Part of a small language model's weights.
Architecture: RMSNorm before each block, no biases in attention or MLP, untied embeddings.
Training: a variant of Adam for these matrices, 360M tokens, 5486 steps.
MLP neurons of a small language model. Each row is named by its layer, matrix (gate and up: input weights; down: output weights) and neuron, and shows model dimensions 288-383. Each number is 50 + 10 x the weight over its row's rms, rounded and kept within 0 to 99. A neuron's up and down rows have the sign that makes its largest values positive.
After each neuron's rows is what it responds to, as a language model described it from the Wikipedia text at the highest values.

L3.gate720:53 35 41 42 35 45 47 39 50 59 50 38 40 43 63 56 54 49 64 47 49 42 46 42 48 58 31 40 43 44 59 58 64 36 21 54 37 57 47 53 57 64 56 64 51 46 58 30 31 49 68 46 50 58 47 51 44 47 53 45 53 42 64 65 67 43 53 63 43 46 40 40 36 57 30 41 59 45 70 48 50 43 56 67 23 52 47 55 49 66 38 62 39 47 46 57
L3.up720:45 55 47 40 50 51 51 54 60 54 59 53 46 37 43 44 53 47 52 72 43 56 59 60 43 36 74 48 55 47 56 42 37 27 53 54 42 51 60 52 50 70 58 45 44 31 71 57 64 45 74 42 40 42 40 44 35 55 41 49 72 55 31 53 41 39 34 41 40 45 50 54 70 41 62 49 41 46 44 52 40 35 45 44 42 52 41 33 43 63 64 55 65 59 53 42
L3.down720:46 52 62 41 54 38 60 39 38 68 57 47 58 37 50 39 52 28 32 67 49 43 58 54 46 49 37 36 35 52 56 42 44 64 55 51 54 49 52 47 64 57 55 42 43 46 59 44 40 67 58 52 34 54 47 34 47 49 36 55 54 59 41 49 41 53 19 49 41 48 45 58 70 65 39 41 57 51 44 70 53 54 57 38 47 37 44 57 64 60 42 39 52 42 54 58
Phrase-final head nouns. Last token of a noun or name phrase, often a capitalized head noun or a -ion/-sion suffix, just before punctuation: District, Church, Party, version.

L3.gate996:48 66 55 46 53 43 52 39 63 64 64 69 69 65 55 30 63 44 20 40 50 44 42 36 56 65 58 49 59 42 46 35 52 42 44 38 52 42 49 34 53 57 75 38 48 50 68 36 42 45 58 44 72 62 43 57 27 54 57 67 59 42 50 44 59 58 79 51 54 48 31 49 52 56 56 57 37 44 42 37 50 65 49 58 54 48 55 59 49 42 50 36 44 53 44 64
L3.up996:60 48 53 36 34 57 46 52 54 36 67 44 46 45 57 44 68 45 48 38 42 41 55 55 56 41 44 50 59 42 68 45 31 50 55 44 45 53 63 59 27 51 53 41 57 44 45 40 47 48 51 38 61 65 51 36 33 56 53 46 48 38 37 74 42 51 47 55 50 50 26 41 38 55 43 42 41 45 33 49 49 55 61 49 27 56 40 60 38 51 58 62 45 61 35 54
L3.down996:51 46 54 35 39 55 34 62 36 45 48 56 56 28 50 38 49 33 39 68 49 61 63 54 44 48 47 57 43 73 57 28 47 69 58 40 55 34 57 42 46 52 43 40 58 47 33 31 64 51 52 32 51 54 39 44 53 59 56 62 43 40 45 64 50 32 47 55 63 46 48 58 58 63 51 46 36 53 51 54 59 49 58 47 59 54 43 52 38 50 41 66 54 56 45 55
Start of multiword names. The first word of a capitalized multiword name or title that needs a following word, mostly New (New York, Papua New Guinea), also High, Public, South.

L3.gate995:45 50 51 46 77 50 41 47 43 50 57 47 47 44 40 54 63 46 52 52 47 45 48 43 50 52 61 50 62 51 47 63 52 48 61 38 71 56 45 47 53 69 60 42 51 54 58 46 43 61 51 37 57 66 47 41 54 61 56 38 55 58 58 85 50 58 42 72 42 51 52 47 50 35 53 41 43 48 55 55 53 62 65 39 51 42 56 52 49 41 40 46 34 46 60 69
L3.up995:36 64 67 52 64 41 54 55 43 46 59 54 44 57 52 51 58 48 63 50 54 50 51 27 54 41 74 54 69 58 44 62 58 50 56 48 65 51 32 42 54 56 46 47 49 50 57 61 40 52 48 51 63 51 41 61 53 42 47 41 64 37 49 62 55 52 60 45 52 51 44 53 38 47 57 50 45 28 41 55 55 67 79 56 67 56 46 48 50 24 49 34 35 39 56 61
L3.down995:54 59 70 55 59 51 57 48 44 47 41 62 47 44 64 46 55 55 54 47 35 50 50 51 53 51 43 56 62 54 38 58 58 48 59 45 41 50 40 54 59 53 67 44 55 63 46 57 52 44 40 47 53 33 52 67 56 23 58 41 42 38 57 55 40 63 39 35 64 47 42 61 56 32 62 55 47 42 56 41 29 56 59 52 51 41 53 44 53 51 54 54 49 59 48 35
Mid-word fragments, esp. "iv". Word-internal subword pieces, above all "iv" in foreign or rare words (anarchiviste, Srinivasan, Tel Aviv), plus "op" and year prefixes like 196, 188.

L4.gate249:44 62 59 46 56 42 41 51 52 29 46 55 54 66 55 38 52 56 46 27 68 56 57 42 51 34 61 59 59 56 56 52 44 71 48 55 47 47 54 42 49 42 61 51 36 52 57 58 24 38 59 39 38 45 42 64 52 53 58 55 66 49 57 49 38 74 60 39 41 40 57 51 57 52 44 63 48 57 49 41 50 48 54 49 51 49 49 49 63 38 29 58 51 54 54 59
L4.up249:39 44 61 59 62 50 64 71 56 40 42 45 51 50 60 46 48 60 57 30 52 57 76 42 52 34 56 52 59 58 43 50 52 66 51 54 42 52 54 50 45 57 55 62 49 39 53 69 43 47 46 41 45 43 47 54 46 56 57 50 64 58 34 40 35 74 65 38 33 44 39 66 66 56 61 60 28 51 43 53 56 63 56 68 51 43 41 45 56 51 55 54 59 59 62 60
L4.down249:52 57 58 73 79 59 61 62 53 48 46 58 43 50 47 65 41 45 51 48 42 38 69 41 34 26 55 51 65 50 48 56 44 48 44 50 45 55 31 45 51 47 54 47 36 42 46 49 37 37 42 63 40 53 40 54 32 52 50 48 47 70 50 54 47 61 43 47 50 41 47 69 72 38 40 49 39 49 40 43 24 64 62 47 61 14 43 53 49 49 66 52 43 58 57 35
Word pieces ending in p. Short subword fragments, usually ending in p, early in a longer word, as in St-rip, tet-rap-od, pleiot-rop-ic, op-tioned, Lip-stick; weaker on short nouns such as bomb, roof, leg.

L2.gate34:51 53 66 59 32 34 51 48 43 55 37 68 45 48 58 68 58 53 47 44 64 46 36 46 68 43 57 41 38 61 41 50 62 74 50 29 40 41 57 40 58 60 42 50 37 63 39 50 46 53 51 48 38 60 63 45 37 47 52 51 43 32 44 57 37 59 52 56 65 53 52 46 67 53 57 57 39 47 54 46 51 75 38 34 56 63 40 43 58 41 39 46 41 37 52 57
L2.up34:59 42 52 50 37 56 53 67 45 42 58 40 28 39 50 44 37 55 48 38 42 48 44 73 33 38 49 50 62 55 50 56 60 57 34 46 44 52 45 54 67 63 49 39 51 48 35 51 56 55 54 59 60 59 53 31 37 62 63 72 59 53 29 41 30 53 44 42 62 60 43 45 51 53 42 55 59 38 57 73 57 52 30 57 25 50 57 46 57 55 45 65 52 49 59 48
L2.down34:48 41 33 44 32 52 52 54 50 49 51 74 47 30 48 46 38 62 58 54 48 48 58 71 48 27 46 54 60 57 45 44 61 66 42 34 42 44 44 52 58 62 42 49 44 48 35 53 46 58 55 48 54 78 61 38 58 54 53 53 46 42 21 39 49 58 52 37 57 59 51 60 67 55 48 41 68 43 57 53 66 51 37 57 33 61 60 37 42 45 40 47 55 39 56 56
Start of place names. First word or word piece of multi-part proper names, mostly places, e.g. New in New Orleans/York, Middle East, Mumb(ai), Alber(ta).

L3.gate462:52 54 51 38 46 46 52 55 48 59 52 70 54 43 53 38 65 54 48 61 49 57 30 56 39 56 50 46 59 46 46 64 53 54 50 56 43 44 40 44 63 57 68 54 52 51 59 66 30 58 55 60 64 40 60 43 51 51 66 64 49 37 59 61 61 42 68 57 61 45 52 52 53 50 37 49 59 18 35 51 50 50 32 52 55 61 45 44 49 56 46 48 53 49 49 64
L3.up462:53 53 57 56 58 48 41 50 55 56 56 43 40 48 59 48 41 41 44 56 53 51 57 69 42 52 49 54 42 66 48 53 40 47 62 47 51 40 43 48 67 59 47 54 57 65 71 56 48 41 67 34 71 44 53 61 54 45 47 45 40 64 63 70 46 60 60 60 55 51 58 52 24 58 69 46 53 46 47 60 55 48 43 37 48 63 49 41 52 61 72 62 32 79 64 57
L3.down462:49 37 49 59 67 54 65 48 47 65 52 38 64 56 39 63 49 29 51 50 44 50 60 62 45 35 35 53 53 53 42 47 43 49 48 39 69 47 43 50 62 50 31 61 87 59 53 69 70 37 59 46 69 63 52 45 53 46 50 60 62 49 36 58 46 47 50 55 55 44 57 57 48 58 65 44 29 41 27 52 40 54 67 40 50 80 44 47 57 47 63 60 49 48 58 41
Classifying adjectives before nouns. Adjectives, often ending in -al or -ical, that set the kind of the noun right after them, e.g. technical facilities, physical limitations, legal action.

L2.gate819:54 57 38 61 42 70 41 34 35 51 37 52 55 41 51 37 46 72 69 51 66 55 38 40 29 55 53 39 48 66 65 38 50 30 41 51 56 44 52 39 63 46 61 44 43 42 77 52 50 33 73 45 44 47 36 56 59 52 38 57 45 44 47 47 58 55 46 50 59 46 54 58 52 38 37 63 69 46 56 44 53 59 32 57 58 46 55 71 56 59 37 43 50 56 34 48
L2.up819:54 54 50 58 50 49 57 53 45 52 18 62 45 55 54 35 48 67 54 60 40 47 46 41 72 46 60 46 62 50 62 44 49 39 32 44 45 46 51 58 54 69 51 43 60 39 49 49 72 47 48 39 50 49 45 56 61 48 60 41 43 62 35 45 49 42 47 48 44 45 54 52 62 52 62 48 51 46 81 68 55 48 61 58 46 56 50 51 31 51 66 50 59 46 56 59
L2.down819:53 53 59 51 41 51 61 33 50 53 29 58 43 51 60 33 50 70 54 67 46 47 44 39 55 40 55 42 62 41 74 39 56 49 26 40 48 38 55 59 60 50 58 48 66 36 58 60 53 51 49 32 48 67 51 31 50 56 60 32 34 51 41 61 41 32 37 40 41 50 47 61 55 41 61 53 57 58 58 70 54 37 55 48 46 41 46 44 49 45 68 42 48 63 36 63
Head nouns of titles. Final head nouns of multiword titles and institutional names, such as Church, General, District and minister, often just before a comma; also first fragments of split words (Ac-, Far-, Bel-).

L4.gate690:38 34 49 35 46 37 43 46 71 67 62 43 60 44 60 83 57 38 35 49 58 60 35 54 50 58 38 46 36 28 70 38 41 44 51 52 67 52 41 59 62 40 51 43 41 43 47 59 49 51 49 50 42 56 37 65 59 42 45 53 48 66 48 70 48 45 41 54 43 54 52 46 62 66 72 59 58 51 54 43 56 34 49 48 68 49 42 40 40 45 72 48 55 44 57 43
L4.up690:44 48 49 43 59 44 65 42 64 60 46 50 51 32 57 69 62 45 43 54 40 65 26 46 59 54 44 43 28 22 46 50 51 59 54 49 61 53 48 48 52 44 52 41 39 49 35 51 41 38 61 61 46 73 28 45 58 47 40 33 48 55 44 54 54 54 39 46 56 59 50 60 55 50 51 57 57 44 29 41 45 36 45 71 70 39 39 49 48 39 63 37 58 52 46 39
L4.down690:53 65 43 62 60 51 50 52 49 43 49 52 47 36 63 52 50 46 37 56 31 47 54 54 48 57 53 50 50 79 52 56 68 46 43 60 52 51 55 40 38 42 63 62 54 49 62 47 41 50 42 58 47 39 63 55 50 48 59 56 46 32 47 50 50 56 66 44 46 58 57 83 39 59 41 48 38 41 29 61 48 38 67 68 39 36 46 34 51 50 43 40 47 48 50 46
Paragraph and section breaks. Mostly double line breaks ending a paragraph, often a biography lead, before a heading like == Early life == or He/The; also some word-final pieces like "us", "other".

L4.gate453:49 54 54 65 42 57 42 44 47 53 52 50 47 58 38 30 46 42 37 38 57 68 64 51 41 59 58 45 53 64 67 41 32 57 51 29 49 41 49 38 65 38 41 50 45 49 59 53 63 46 47 47 13 29 41 41 57 54 52 61 49 48 41 54 58 53 46 48 29 56 51 41 56 54 39 54 24 50 71 68 73 50 48 49 41 60 46 40 61 53 47 58 31 49 37 56
L4.up453:44 43 57 60 37 54 42 52 56 50 45 55 29 55 35 34 34 49 48 34 47 63 58 55 51 52 58 54 58 68 65 52 40 57 49 27 47 47 52 43 53 51 41 53 58 37 53 52 66 42 45 36 36 41 38 42 55 54 41 43 46 44 46 60 58 50 51 31 43 52 40 54 53 49 43 35 24 51 74 72 57 58 39 50 37 58 47 49 46 54 51 62 43 51 37 57
L4.down453:42 46 58 53 51 66 73 49 62 49 34 56 53 40 43 45 47 41 70 32 50 56 66 42 56 49 49 56 57 60 51 59 47 60 57 43 41 17 50 53 47 53 47 56 39 45 42 48 57 39 45 41 53 40 57 41 47 49 50 42 52 47 76 64 53 41 49 44 37 49 53 41 56 38 34 25 46 56 51 64 52 48 50 58 26 31 45 38 44 51 59 51 40 58 56 66
Math and formula markup. LaTeX-style subscript, superscript and fraction braces in formulas and chemical names (O_{3}, p_{rs}, ^{†}), plus brackets, currency symbols and word fragments inside tables.

L2.gate653:51 64 39 47 54 58 50 58 45 65 52 48 78 37 62 53 57 52 51 53 50 37 56 63 51 51 40 31 55 50 62 66 61 44 59 45 44 44 47 36 46 53 53 48 46 38 59 70 49 41 63 68 27 35 56 41 64 60 37 46 65 51 52 36 46 31 72 58 50 38 50 46 56 47 45 56 39 63 53 39 46 49 56 49 48 53 45 45 40 70 46 67 50 44 40 65
L2.up653:48 60 29 39 49 48 37 71 57 64 41 48 55 43 59 44 53 46 44 51 47 45 44 52 47 47 40 33 50 55 53 66 70 46 41 51 44 46 40 43 48 50 43 46 41 39 62 61 57 37 77 63 38 47 51 37 55 57 44 51 56 47 31 24 44 44 69 52 51 42 30 56 54 43 43 51 46 72 58 46 47 52 61 56 52 50 49 44 31 62 53 58 42 40 52 56
L2.down653:46 58 56 48 55 65 54 43 61 64 39 45 46 39 64 54 48 35 37 34 38 50 55 48 57 42 32 49 53 45 55 43 61 33 50 43 46 34 50 49 37 31 48 56 40 38 53 68 36 45 52 48 44 49 47 51 49 43 58 57 54 41 52 23 59 51 55 39 51 62 50 69 39 47 28 36 49 57 49 59 54 64 51 58 50 24 46 47 53 70 59 43 53 43 49 38
Round-number digit chunks. Number tokens, mostly round hundreds or thousands like 500, 300, 100, 000, often inside larger figures or tables, plus occasional name fragments.

L3.gate501:55 57 38 52 54 59 59 54 40 63 26 50 49 52 59 40 45 55 48 63 55 50 53 49 47 53 39 34 49 28 50 50 67 43 60 55 52 54 52 42 52 33 66 57 51 36 53 52 50 72 46 68 56 51 51 81 50 47 45 44 38 45 59 50 51 64 57 48 47 50 48 44 49 35 59 59 66 56 50 53 47 51 47 70 65 46 40 60 46 35 52 38 50 45 54 50
L3.up501:55 61 61 60 52 37 52 44 61 48 36 43 45 34 56 63 45 31 41 52 30 51 38 53 39 43 60 53 45 54 52 39 45 63 43 49 46 43 45 50 44 46 45 57 45 45 47 47 61 44 47 56 28 40 56 48 51 58 61 51 60 60 59 41 48 54 52 47 62 53 41 64 35 72 49 48 38 42 35 35 39 70 51 70 53 44 39 47 41 48 53 43 43 47 46 71
L3.down501:41 30 51 45 37 49 38 56 49 61 53 55 60 47 51 45 38 64 63 48 61 55 36 54 59 51 51 55 49 55 57 56 44 44 43 42 49 42 36 52 46 61 46 42 41 42 56 46 49 47 51 33 67 41 37 47 53 62 55 46 57 54 31 50 40 48 57 50 37 49 73 51 46 66 41 63 29 39 43 49 56 51 50 22 39 44 45 48 41 52 45 73 67 65 59 66
Section break tokens. Double line breaks that end a paragraph or infobox before a new heading or entry, plus word-final pieces inside proper names (Miraj, Lisbon, NAEP).

L2.gate205:51 44 59 40 46 52 37 51 40 55 45 55 51 54 55 65 60 54 68 45 40 62 36 48 50 48 55 41 48 47 49 41 68 45 36 59 52 54 60 45 35 54 52 44 38 42 33 41 70 50 51 65 55 31 61 43 27 45 31 60 43 42 37 41 60 65 51 59 48 56 54 61 70 64 40 47 39 47 52 54 57 57 51 50 50 62 37 42 54 61 28 45 47 56 55 46
L2.up205:35 47 49 39 47 43 24 47 56 61 50 52 76 54 44 52 59 46 50 42 38 49 41 44 57 53 50 47 39 48 55 26 66 46 40 55 47 53 68 39 35 46 37 45 31 38 41 50 53 44 70 74 38 45 50 46 42 68 21 55 48 46 48 51 48 55 28 51 51 53 47 53 53 84 32 44 39 50 54 48 52 60 57 60 55 63 42 50 48 44 39 50 40 51 54 47
L2.down205:40 42 47 48 63 41 35 49 55 50 50 42 58 61 58 47 34 43 59 59 40 47 53 41 65 45 56 46 55 45 54 42 39 49 52 47 53 50 52 43 43 41 47 50 28 41 41 47 52 58 68 55 61 60 50 50 39 64 60 49 52 53 40 61 46 47 46 50 44 56 51 44 52 61 45 55 48 49 64 44 56 36 43 49 69 42 55 64 45 64 50 48 60 50 63 58
Words inside proper names. Capitalized common words used as part of a multi-word proper name, mid-name: Heart of Midlothian, World War, Tommy Boy Records, Pacific Lumber.

L4.gate766:42 46 49 49 55 38 44 59 57 38 49 56 60 49 41 46 68 34 48 64 55 74 51 66 53 53 46 59 61 59 45 52 38 60 57 30 51 42 65 43 57 44 42 37 82 49 55 71 45 42 52 50 72 49 40 51 52 56 50 66 62 42 52 42 34 52 45 39 66 44 50 51 39 71 45 58 42 33 43 58 59 48 54 52 43 70 59 46 50 42 48 62 56 51 50 36
L4.up766:68 43 52 45 57 36 58 46 46 61 47 55 60 58 44 51 56 52 61 54 54 49 65 48 54 64 43 43 39 34 56 46 49 36 63 49 40 46 46 46 45 62 81 36 39 45 37 60 41 42 44 59 69 52 52 45 41 58 66 56 55 37 53 53 60 50 51 74 59 26 50 44 44 59 54 35 44 49 56 52 41 52 59 52 41 40 47 41 57 51 40 80 40 64 70 50
L4.down766:31 49 52 48 50 41 52 51 53 40 52 40 55 44 38 45 68 35 50 64 47 72 43 68 40 49 57 61 57 52 34 58 47 50 44 55 49 50 52 43 66 64 27 54 86 53 54 55 45 32 60 61 58 48 31 53 65 50 65 57 55 53 46 51 35 57 51 47 56 60 56 36 37 52 55 51 56 32 53 52 59 51 40 42 58 99 46 51 50 53 63 29 58 50 50 36
Attributive classifying adjectives. Adjectives or word-final suffixes such as -al, -ical, -ic, -ous that modify a following noun, like religious organisation, political commissar, local labor; also modifier nouns like silk thread, video game.

L4.gate810:51 51 36 46 50 66 54 59 41 46 38 25 54 42 82 31 49 29 37 60 57 54 39 53 44 54 35 48 47 49 56 62 44 57 59 58 49 48 43 24 56 41 64 45 67 54 46 66 51 32 68 41 45 50 57 58 52 54 54 54 37 46 44 47 40 69 60 42 75 37 35 54 44 51 57 67 39 49 50 58 47 40 37 65 49 47 45 32 35 29 44 65 45 52 54 59
L4.up810:54 60 48 48 74 45 42 47 54 46 61 47 50 50 69 45 67 43 50 47 58 37 40 49 35 43 41 46 55 54 40 52 42 57 51 45 46 50 47 55 26 54 69 45 48 62 41 59 51 54 57 38 47 47 60 49 71 55 58 50 34 35 58 50 46 50 59 53 55 51 49 52 60 52 47 44 50 47 37 47 48 34 26 51 66 46 44 35 31 46 48 52 69 43 44 33
L4.down810:46 49 47 61 58 56 46 45 60 46 60 57 47 70 38 42 54 44 62 38 51 47 37 63 61 55 46 53 46 44 51 39 61 42 24 39 66 49 37 41 39 69 46 43 38 34 38 39 48 69 55 60 53 49 51 41 43 58 44 49 50 52 49 70 78 59 59 63 50 62 48 48 52 52 40 43 51 57 36 59 46 55 56 73 58 53 54 55 44 65 18 31 40 46 50 43
Start of multiword names. The first word of a capitalized multiword name, often a colour or place word, such as Green River, Portland Traction, La Salle.

L2.gate481:66 47 45 65 40 41 55 59 36 63 52 52 55 50 38 53 60 57 49 55 50 36 49 49 48 58 57 42 42 62 71 71 61 52 50 50 56 50 30 51 58 53 62 32 45 47 46 63 51 47 58 51 60 41 39 56 48 51 56 49 53 54 45 56 42 50 57 40 61 52 46 69 46 32 53 39 65 38 35 42 57 60 53 31 42 57 66 60 38 82 31 52 49 37 46 62
L2.up481:58 38 40 56 38 43 36 61 48 63 65 44 67 35 49 52 57 49 53 63 49 50 50 70 49 49 42 51 45 67 48 72 43 49 57 47 63 55 36 56 47 57 45 44 58 52 56 64 67 44 61 49 75 44 54 63 60 45 54 49 49 37 66 72 45 34 52 28 64 56 37 52 39 37 45 42 55 33 44 46 49 46 57 35 51 66 52 58 45 46 55 47 52 32 46 34
L2.down481:47 49 38 62 51 35 42 50 45 62 56 42 47 27 61 46 65 39 47 66 47 55 44 68 53 50 56 55 56 66 35 50 48 59 54 53 60 39 46 49 43 51 56 52 48 55 61 64 60 47 50 52 60 51 45 55 49 60 64 42 40 52 50 51 49 50 55 53 50 58 53 67 46 34 48 31 56 61 38 47 46 41 48 44 54 53 45 57 48 64 49 44 53 38 58 48
Domain-classifying adjectives. Classifying adjectives naming a field or domain before a noun, such as medical, technical, military, political, financial, plus some word-initial fragments like med, cy, sk.

L3.gate841:52 51 48 41 45 53 44 37 64 40 42 48 63 53 61 55 60 56 53 52 46 50 43 57 46 40 37 56 38 38 47 60 58 81 54 48 49 44 47 46 29 49 60 38 36 43 60 57 61 52 72 54 51 39 64 40 60 68 39 46 57 59 35 56 55 73 45 63 71 49 36 52 52 59 59 50 33 21 39 58 59 50 50 52 55 53 44 37 59 43 50 56 37 39 59 39
L3.up841:53 39 56 44 49 61 53 43 54 36 42 51 53 54 57 54 51 66 58 53 41 39 54 48 40 42 40 53 47 37 38 65 55 68 57 55 56 42 44 52 40 56 60 41 35 39 50 63 58 54 72 60 58 39 64 40 49 77 42 38 47 56 33 49 52 69 51 57 61 40 45 67 41 52 57 49 29 30 41 67 57 54 54 53 65 46 48 46 59 45 50 57 50 44 69 32
L3.down841:35 42 46 50 56 50 51 42 48 49 52 40 61 46 52 49 55 58 63 60 29 36 63 52 57 34 50 68 51 45 47 43 49 42 50 57 67 49 50 48 42 44 44 44 31 42 52 68 57 60 59 53 61 47 54 41 38 67 48 40 51 51 54 50 58 62 29 49 57 59 34 55 48 49 43 34 53 61 56 45 40 47 49 50 68 42 49 52 43 55 57 44 56 59 58 39
Name-opening common words. First word-piece of a multiword proper name that is also a common word (colour, metal, nature), such as Green Bay, White Oak Run, Silver.

L4.gate411:60 42 47 55 43 32 50 53 47 53 56 55 55 49 40 46 41 51 48 49 44 50 55 57 49 55 54 50 55 55 50 40 40 35 38 44 30 62 40 52 46 41 60 66 50 42 24 59 34 42 59 58 46 59 38 61 40 56 54 39 43 49 33 37 60 68 59 50 59 56 48 47 48 55 37 44 37 56 62 39 45 53 44 67 45 64 64 46 45 47 57 54 54 52 66 53
L4.up411:54 24 54 27 48 50 47 36 44 59 42 85 64 43 46 67 31 53 56 63 50 41 45 44 47 42 52 38 67 28 61 46 47 28 50 30 49 64 51 44 50 48 55 34 54 50 39 79 43 50 47 63 51 59 32 50 52 49 57 58 55 42 53 52 42 54 50 57 47 34 43 52 62 54 46 56 72 46 76 60 57 51 71 47 53 40 47 55 38 44 77 47 52 60 47 70
L4.down411:52 48 53 44 48 62 48 57 56 70 60 41 38 60 37 49 57 38 44 56 47 58 64 58 55 43 40 57 62 60 35 36 40 54 50 66 38 55 53 39 38 37 25 56 68 59 57 53 59 45 53 45 51 67 52 61 56 51 62 64 62 51 36 40 55 66 59 60 45 56 44 54 49 70 64 38 42 42 59 50 59 52 43 50 62 84 52 46 54 54 36 58 57 44 47 52
Proper-name modifier words. Directional or descriptive first words of multiword place or organization names (South Carolina, New York, Roman Catholic, Liberal Party), plus verbs like joined or enter before an institution.

L4.gate381:53 40 55 73 65 52 48 50 65 60 40 65 47 51 36 49 50 68 36 40 53 58 51 52 50 51 68 58 74 47 59 52 48 36 52 63 41 43 52 31 55 70 71 47 48 53 34 45 48 36 56 60 60 62 38 57 66 45 43 32 57 50 45 71 60 48 42 51 32 47 34 57 39 44 53 45 59 40 55 60 38 55 58 48 58 50 61 35 54 45 58 79 38 67 41 55
L4.up381:52 48 36 59 48 55 51 65 56 39 65 64 46 62 41 42 43 66 55 56 63 47 48 58 60 33 62 53 53 44 66 42 41 42 53 64 50 54 75 46 57 52 63 53 52 55 61 37 71 52 48 49 37 60 45 59 48 73 68 40 63 55 42 63 65 53 32 47 45 59 56 40 23 41 35 49 42 39 49 68 43 56 53 52 46 53 35 39 54 39 49 59 29 35 71 69
L4.down381:66 41 70 49 69 45 32 33 45 77 52 45 66 41 45 47 47 36 57 56 42 64 47 37 58 52 70 33 49 42 46 58 46 44 49 62 54 48 63 57 63 46 74 48 64 41 43 49 52 52 57 43 44 58 48 60 45 46 64 50 69 45 60 65 38 46 53 44 34 37 44 51 47 49 67 56 74 41 63 50 53 46 44 43 49 46 51 64 42 50 58 51 59 50 44 52
Noun-phrase final words. Last word of a noun phrase or multiword name just before a comma, period or heading mark, e.g. Museum, Department, history, area, Kingdom.

L3.gate175:34 60 46 56 35 45 58 33 58 48 59 28 49 43 35 38 47 55 34 38 49 59 47 46 47 31 31 46 55 63 57 34 53 63 33 66 42 47 49 50 63 70 61 43 41 39 64 50 55 37 49 34 29 52 61 43 49 65 55 49 81 47 39 52 51 59 61 32 51 56 40 57 62 23 37 54 32 50 44 51 61 55 45 48 59 76 50 55 57 41 35 48 44 60 51 50
L3.up175:48 53 52 63 49 49 61 48 41 43 40 48 37 51 57 35 58 66 46 45 53 49 46 49 52 45 40 37 54 43 49 45 52 53 52 60 59 41 51 53 62 66 60 54 45 52 67 48 40 47 50 32 49 37 58 48 53 55 51 46 51 49 42 57 43 33 71 20 49 55 35 42 40 39 31 49 44 41 53 48 53 72 42 41 30 57 32 54 60 51 50 62 47 49 51 63
L3.down175:37 61 66 53 55 42 59 52 73 56 55 43 66 44 57 57 40 51 59 51 46 74 59 58 46 32 43 47 50 63 55 39 65 50 39 58 41 48 65 33 48 49 48 48 40 59 59 40 44 48 43 47 46 56 50 40 57 48 65 62 72 53 60 50 60 58 58 46 36 41 43 48 61 45 47 49 58 60 57 54 65 52 32 66 39 52 43 39 44 34 43 49 54 53 43 49
Structured metadata fragments. Tokens in table-like or list-formatted Wikipedia text, especially music release details (sales "000", CD, Label, Charts, US chart names), math subscripts like NO_{2}, and mid-word pieces of proper names in tables (Chattanooga, Collingwood).

L2.gate720:48 50 63 49 64 63 61 52 36 58 52 53 48 50 54 36 44 61 45 35 49 37 56 50 43 64 46 49 44 62 55 52 43 52 32 28 63 64 49 64 50 50 67 47 50 38 47 46 51 52 49 39 49 22 26 34 67 58 49 63 55 52 32 44 57 66 40 30 45 47 43 59 53 26 43 60 54 54 46 58 68 67 45 47 65 43 48 54 42 52 60 24 30 51 46 49
L2.up720:46 54 55 53 62 53 54 39 36 42 58 53 47 63 38 50 65 61 50 57 60 36 41 61 46 51 61 53 48 57 57 28 50 64 47 46 68 62 43 44 49 56 51 36 54 56 52 58 49 55 51 56 42 32 48 23 49 46 40 48 55 54 40 51 48 47 50 49 47 38 64 51 63 62 45 68 26 61 34 55 65 60 55 57 28 68 47 51 38 66 59 35 34 50 52 61
L2.down720:68 44 43 46 63 39 63 51 51 59 54 60 45 44 51 69 43 48 43 41 45 53 60 25 31 52 49 38 50 43 41 58 44 43 49 39 55 58 52 69 59 51 52 61 37 25 55 49 41 37 39 56 49 41 40 58 55 42 53 42 42 54 52 53 45 73 46 36 44 73 47 55 64 41 41 50 55 58 53 49 55 61 35 53 70 22 49 59 56 43 53 46 48 52 50 53
Word-initial "Ap"/"p" fragments. Opening subword pieces of longer words, mostly capitalized Ap (Apollo, Apple, Appointments) and lowercase p (pound, pages, punctured), sometimes micro or mag.